From a checkpoint of a small transformer trained on Wikipedia.
Size: 2 heads of 128 (1 for keys and values), MLP 1024 SwiGLU, vocabulary 2048, 18.5M parameters.
Training: a variant of Adam for these matrices, 900M tokens, 3433 steps.
MLP neurons of a small language model. Each row is named by its layer, matrix (down: output weights) and neuron, and shows model dimensions 32-95. Each number is 50 + 15 x the weight over its row's rms, rounded and kept within 0 to 99. A neuron's up and down rows have the sign that makes its largest values positive.
After each neuron's rows, "fires before" lists the tokens most often just after its 100 highest values on Wikipedia text that the model never trained on.

L4.down464:78 66 59 45 25 49 53 58 34 44 18 19 39 49 84 46 32 47 57 58 50 51 38 34 30 40 66 39 50 16 36 44 66 44 41 32 42 37 63 35 45 65 75 46 28 57 28 56 30 59 69 48 45 58 34 51 54 27 68 59 23 36 64 39
fires before: " |", "%", ";", "00"

L9.down653:33 54 64 56 36 40 35 81 49 59 52 08 33 61 35 71 84 60 54 33 52 48 87 61 50 79 51 54 50 55 39 45 48 30 49 46 48 50 55 40 46 36 41 73 44 59 38 48 33 30 23 52 59 71 67 58 48 45 44 40 68 49 69 46
fires before: "vision", "n", "g", "now", "en", "s"

L4.down401:39 56 58 27 45 85 63 58 56 38 10 61 26 83 51 57 68 57 42 29 42 62 32 56 85 40 47 70 38 66 47 32 50 59 64 19 40 58 48 58 58 60 40 54 55 49 58 25 49 61 35 56 57 48 61 52 47 39 44 44 65 62 48 44
fires before: "s", "d", "ity", "ities", "t"

L7.down703:68 57 31 31 55 59 26 38 71 66 31 72 82 48 47 25 50 44 32 32 50 54 39 56 58 44 78 18 29 49 60 36 53 55 31 50 18 51 46 55 44 39 80 59 55 36 18 61 47 42 53 46 53 30 63 55 60 63 53 36 59 42 42 43
fires before: "\n", " He", " In", " The", " However"

L9.down602:53 36 33 78 89 39 50 73 67 23 50 44 30 61 55 47 49 61 45 65 47 40 70 55 62 52 59 63 55 77 58 58 43 46 48 49 67 42 82 63 74 32 67 35 80 64 62 46 63 46 59 84 58 48 61 47 48 41 40 38 36 38 63 67
fires before: "s", ".", ",", " (", " in", " of"

L7.down13:58 47 45 70 74 31 70 40 56 61 49 56 28 54 35 80 51 40 39 53 62 34 27 43 42 49 53 41 51 40 76 54 69 42 55 29 46 50 47 48 44 43 52 43 59 34 89 52 64 37 61 42 39 64 40 72 45 44 29 54 62 61 39 44
fires before: "\n", "s", "al", ".", "ing", "er"

L9.down488:39 80 43 44 71 56 52 37 63 41 17 42 66 37 55 43 52 44 52 37 67 53 39 54 49 52 64 46 63 46 54 24 55 45 41 35 06 27 78 32 64 48 67 31 82 58 17 40 69 56 45 51 62 45 59 46 54 59 69 62 83 45 62 61
fires before: "\n", " He", " The", " At", " She", " In"

L9.down705:59 69 61 82 54 42 46 57 55 47 65 55 43 32 48 64 42 31 38 41 62 66 39 43 34 31 33 42 51 71 55 38 63 22 26 71 47 56 42 70 39 71 74 36 61 61 26 57 54 32 58 71 78 12 35 37 42 49 53 24 70 38 32 51
fires before: "s", "k"

L4.down219:42 49 29 02 33 73 51 29 54 20 48 25 55 63 66 39 32 45 68 71 50 48 61 54 59 52 60 59 37 37 79 26 20 71 47 43 52 43 38 86 59 58 47 48 40 37 18 53 55 61 64 26 37 64 39 25 65 41 52 55 38 35 27 69
fires before: " |", ";", "."

L7.down789:25 60 52 61 40 57 42 53 43 26 41 60 50 39 36 40 60 79 45 37 53 67 42 70 43 62 44 66 44 31 37 52 43 53 48 17 62 39 64 46 80 40 50 58 30 33 43 23 74 56 57 36 55 45 57 34 45 48 57 55 41 35 44 55
fires before: "\n"

L6.down1002:49 55 72 53 38 53 30 50 36 61 45 47 37 67 45 63 42 61 38 69 68 47 57 21 68 56 71 25 74 42 62 60 56 56 46 50 41 30 19 42 74 71 52 33 42 40 23 35 45 19 31 56 47 48 39 30 49 57 59 33 83 50 47 88
fires before: " |", "s", ";", "al"

L6.down986:29 66 32 51 44 67 61 56 49 60 37 47 61 54 61 36 64 74 27 12 50 63 79 60 43 49 40 42 34 42 70 41 76 42 66 42 46 35 54 50 21 37 50 27 53 69 51 38 85 62 36 57 71 84 55 32 53 65 17 75 48 28 62 38
fires before: "\n", "The", "A", "-", "U", "M"

L9.down748:65 95 39 23 39 30 57 43 78 55 45 71 85 58 41 44 75 40 61 56 49 30 45 73 52 53 65 63 52 35 65 63 39 74 92 51 43 53 67 26 59 39 47 49 50 53 33 53 56 71 57 49 56 40 26 43 43 81 44 62 43 54 43 62
fires before: " in", " the", "==", " on", " to", " with"

L6.down108:40 41 60 62 58 56 58 37 50 36 60 68 43 51 56 49 71 54 57 54 32 72 52 70 45 49 44 57 37 24 60 77 57 15 63 41 59 43 52 40 55 81 66 59 57 50 36 51 67 36 38 71 52 54 68 51 64 34 54 27 85 79 50 47
fires before: "\n", "s", "id", "ate", "i", "al"

L9.down588:52 61 47 48 69 36 57 48 68 63 36 34 54 38 50 54 63 61 60 70 49 45 58 48 49 31 33 79 56 28 66 50 53 60 38 76 26 54 48 67 47 80 33 73 86 55 49 73 59 47 59 44 62 17 77 50 36 51 47 49 47 66 35 69
fires before: "s", "om", " An", "d"

L6.down757:51 66 46 54 60 58 49 62 67 57 59 34 61 72 53 36 69 40 48 56 55 47 43 57 55 67 54 40 62 57 46 28 14 33 44 42 47 48 52 64 62 81 69 46 47 64 54 45 71 62 59 42 62 67 35 51 46 40 60 63 47 63 42 70
fires before: "\n", "s"

L8.down684:30 17 42 49 65 58 57 65 85 60 41 40 42 55 55 54 33 52 50 36 45 88 38 46 69 41 52 39 44 40 62 74 57 64 59 20 68 74 43 56 39 36 44 41 38 21 31 26 48 37 26 80 66 54 42 39 54 47 26 24 53 60 80 47
fires before: ".", ",", "\n", " in", " and"

L6.down251:59 39 53 44 33 81 54 51 67 48 47 55 35 23 54 37 41 47 62 40 53 64 66 65 67 71 48 35 38 63 30 53 43 56 55 26 45 62 16 80 50 34 44 52 64 78 33 34 52 85 75 44 42 67 39 52 36 52 62 57 51 52 30 61
fires before: "==", "The", "\n", "==="

L8.down571:54 55 57 39 50 75 48 78 33 75 58 53 35 46 75 38 52 42 31 30 33 56 56 52 67 34 58 56 45 44 55 38 70 30 70 53 49 28 45 66 71 66 61 56 39 39 42 63 74 77 48 82 68 30 41 63 20 71 62 24 60 60 56 24
fires before: "s", " War", " ", " in", "t"

L7.down430:56 48 27 31 55 44 93 50 43 43 60 48 58 61 34 29 76 63 49 83 69 61 46 55 73 61 46 25 29 28 38 45 72 64 45 39 61 48 61 51 38 36 49 43 68 63 52 51 59 42 63 64 56 34 52 47 37 52 46 36 34 56 66 53
fires before: "\n", "ment", "o"

L9.down606:55 47 34 51 69 57 47 47 42 37 30 75 49 38 70 48 45 42 30 54 37 81 66 54 55 54 48 53 48 30 58 36 56 55 57 49 45 38 36 74 60 45 40 61 34 71 47 51 47 59 64 56 82 52 63 59 98 37 39 54 67 65 75 58
fires before: "s"

L6.down304:88 61 55 70 66 69 32 66 60 56 41 74 64 51 28 63 50 64 58 53 20 47 44 29 46 61 63 35 27 17 52 65 49 48 44 46 19 50 67 53 61 63 49 66 47 42 15 30 37 47 57 70 61 55 41 55 55 73 65 43 62 54 35 41
fires before: "\n", " The", " It"

L8.down699:50 56 55 55 67 77 59 38 71 21 73 50 48 38 61 34 30 41 42 32 46 51 46 34 44 64 14 50 58 59 42 71 62 39 44 51 48 36 60 73 52 50 49 47 42 43 64 35 36 51 99 54 40 54 68 73 60 46 57 21 63 51 65 22
fires before: "\n"

L6.down862:55 37 61 68 58 56 54 64 66 19 49 55 36 54 46 55 38 40 59 67 37 77 50 72 51 41 71 36 44 35 64 66 56 61 39 38 39 76 74 35 42 52 54 36 57 73 40 28 30 55 77 65 67 64 44 57 20 60 33 28 77 38 31 56
fires before: "\n", "==", " It", " The", " is", "s"

L4.down713:57 52 50 66 55 57 41 61 28 52 25 54 49 69 68 63 61 59 54 42 56 50 57 52 48 61 49 35 64 46 37 46 45 27 55 26 57 35 42 41 71 51 73 63 41 49 79 59 60 66 54 42 73 63 49 50 61 23 55 50 31 42 51 32
fires before: " |", "en", "s", "e", "ad", "le"

L8.down482:53 80 60 54 60 61 54 45 51 20 39 46 48 31 48 50 58 70 57 48 66 55 41 37 41 61 43 40 45 35 39 63 49 52 38 38 48 44 25 52 34 38 66 28 28 45 50 64 44 50 65 52 70 56 32 36 48 54 44 59 60 55 53 55
fires before: "\n", " It", " The"

L4.down896:46 57 46 37 57 30 47 41 51 74 47 51 53 56 45 27 48 13 57 44 50 67 58 37 43 70 62 63 46 57 74 63 37 55 53 70 70 66 81 35 30 49 47 65 48 20 80 53 13 46 41 54 85 34 44 43 70 57 48 43 52 40 52 44
fires before: "ed", "tion", "e", "te", "es", "ted"

L9.down687:47 64 55 64 51 41 47 65 33 68 38 33 65 52 34 52 55 68 54 45 62 45 21 59 39 61 55 18 28 13 46 51 64 56 57 41 31 39 61 57 42 41 56 63 49 28 19 58 47 52 40 53 67 48 56 65 50 49 49 50 64 29 54 68
fires before: "\n", " The", " In", " A"

L9.down320:53 71 62 51 36 45 57 37 46 33 32 75 63 71 62 54 47 64 72 36 68 51 58 54 63 43 46 55 44 32 75 58 60 48 65 25 52 43 41 43 35 36 39 23 36 49 44 73 73 56 36 73 81 45 55 45 53 35 53 64 52 50 63 35
fires before: " in", " by", " on", ",", " to"

L8.down596:58 49 53 45 58 65 45 32 52 25 40 43 56 60 58 49 45 79 78 34 58 52 42 44 42 57 40 45 59 36 60 55 36 51 42 57 31 46 60 53 51 45 53 38 38 52 33 59 45 09 73 25 63 62 43 45 67 66 71 60 71 32 24 49
fires before: "\n"

L9.down660:44 55 57 53 54 58 40 39 36 67 28 54 53 39 41 25 41 54 51 38 15 40 41 44 45 58 42 59 57 36 30 47 52 51 22 37 19 52 47 62 52 36 50 53 45 74 36 47 59 41 34 59 42 63 63 50 38 55 69 72 60 55 43 65
fires before: "\n", " The", " In", " It", " He"

L6.down101:36 64 15 67 60 64 33 57 48 76 55 45 66 71 40 62 50 40 39 21 56 44 38 48 42 26 59 51 67 51 62 57 58 36 48 21 39 54 41 68 62 30 51 13 64 47 22 68 50 92 59 35 46 19 48 42 62 61 59 69 75 27 28 43
fires before: "==", "The", "===", "In", "A"

L9.down647:35 38 34 75 62 37 46 82 56 49 46 33 37 53 81 36 62 57 47 43 34 46 78 55 40 33 43 43 51 69 63 51 59 57 44 34 65 52 57 35 13 38 78 44 62 64 46 39 38 52 31 54 47 78 49 52 37 85 71 32 58 60 54 58
fires before: " in", " to", " by", ".", ",", " as"

L7.down203:33 62 65 67 42 73 43 55 46 34 38 65 45 43 64 38 50 65 38 65 64 44 42 50 36 57 64 70 52 67 54 64 64 73 46 48 62 41 64 55 58 26 61 50 50 37 60 29 62 60 53 38 46 39 38 48 32 61 66 28 63 85 47 59
fires before: "\n"

L4.down565:47 51 56 71 54 31 17 62 37 36 75 66 34 43 47 65 41 25 53 43 58 58 72 63 77 56 62 53 74 31 39 45 35 40 41 55 40 38 47 57 65 78 60 39 47 39 71 84 63 60 84 59 69 30 61 45 69 25 74 44 75 39 56 75
fires before: "s", "t"

L6.down195:69 57 44 33 53 57 44 34 63 44 75 60 49 62 48 31 31 48 39 51 42 51 53 56 68 49 61 67 42 42 70 52 69 42 57 30 41 44 66 63 78 47 52 54 64 53 25 43 65 46 48 37 49 53 62 69 79 55 60 60 52 52 94 59
fires before: "\n", "duc", "ing", "or"

L7.down756:55 63 45 41 38 70 44 31 25 08 69 63 29 27 74 60 51 37 37 31 26 63 66 63 50 49 48 45 38 48 65 58 58 67 36 29 30 61 39 70 63 42 75 40 47 28 45 59 65 32 51 48 78 55 50 67 48 47 44 40 45 32 64 66
fires before: "s", "k", "z"

L6.down956:37 48 31 56 65 67 55 35 44 62 60 44 38 46 47 65 58 67 70 44 45 67 17 57 58 50 73 62 43 36 44 45 88 71 52 41 62 60 79 68 39 41 51 47 49 62 43 47 85 18 74 39 51 52 65 51 71 46 55 41 57 63 45 45
fires before: "\n"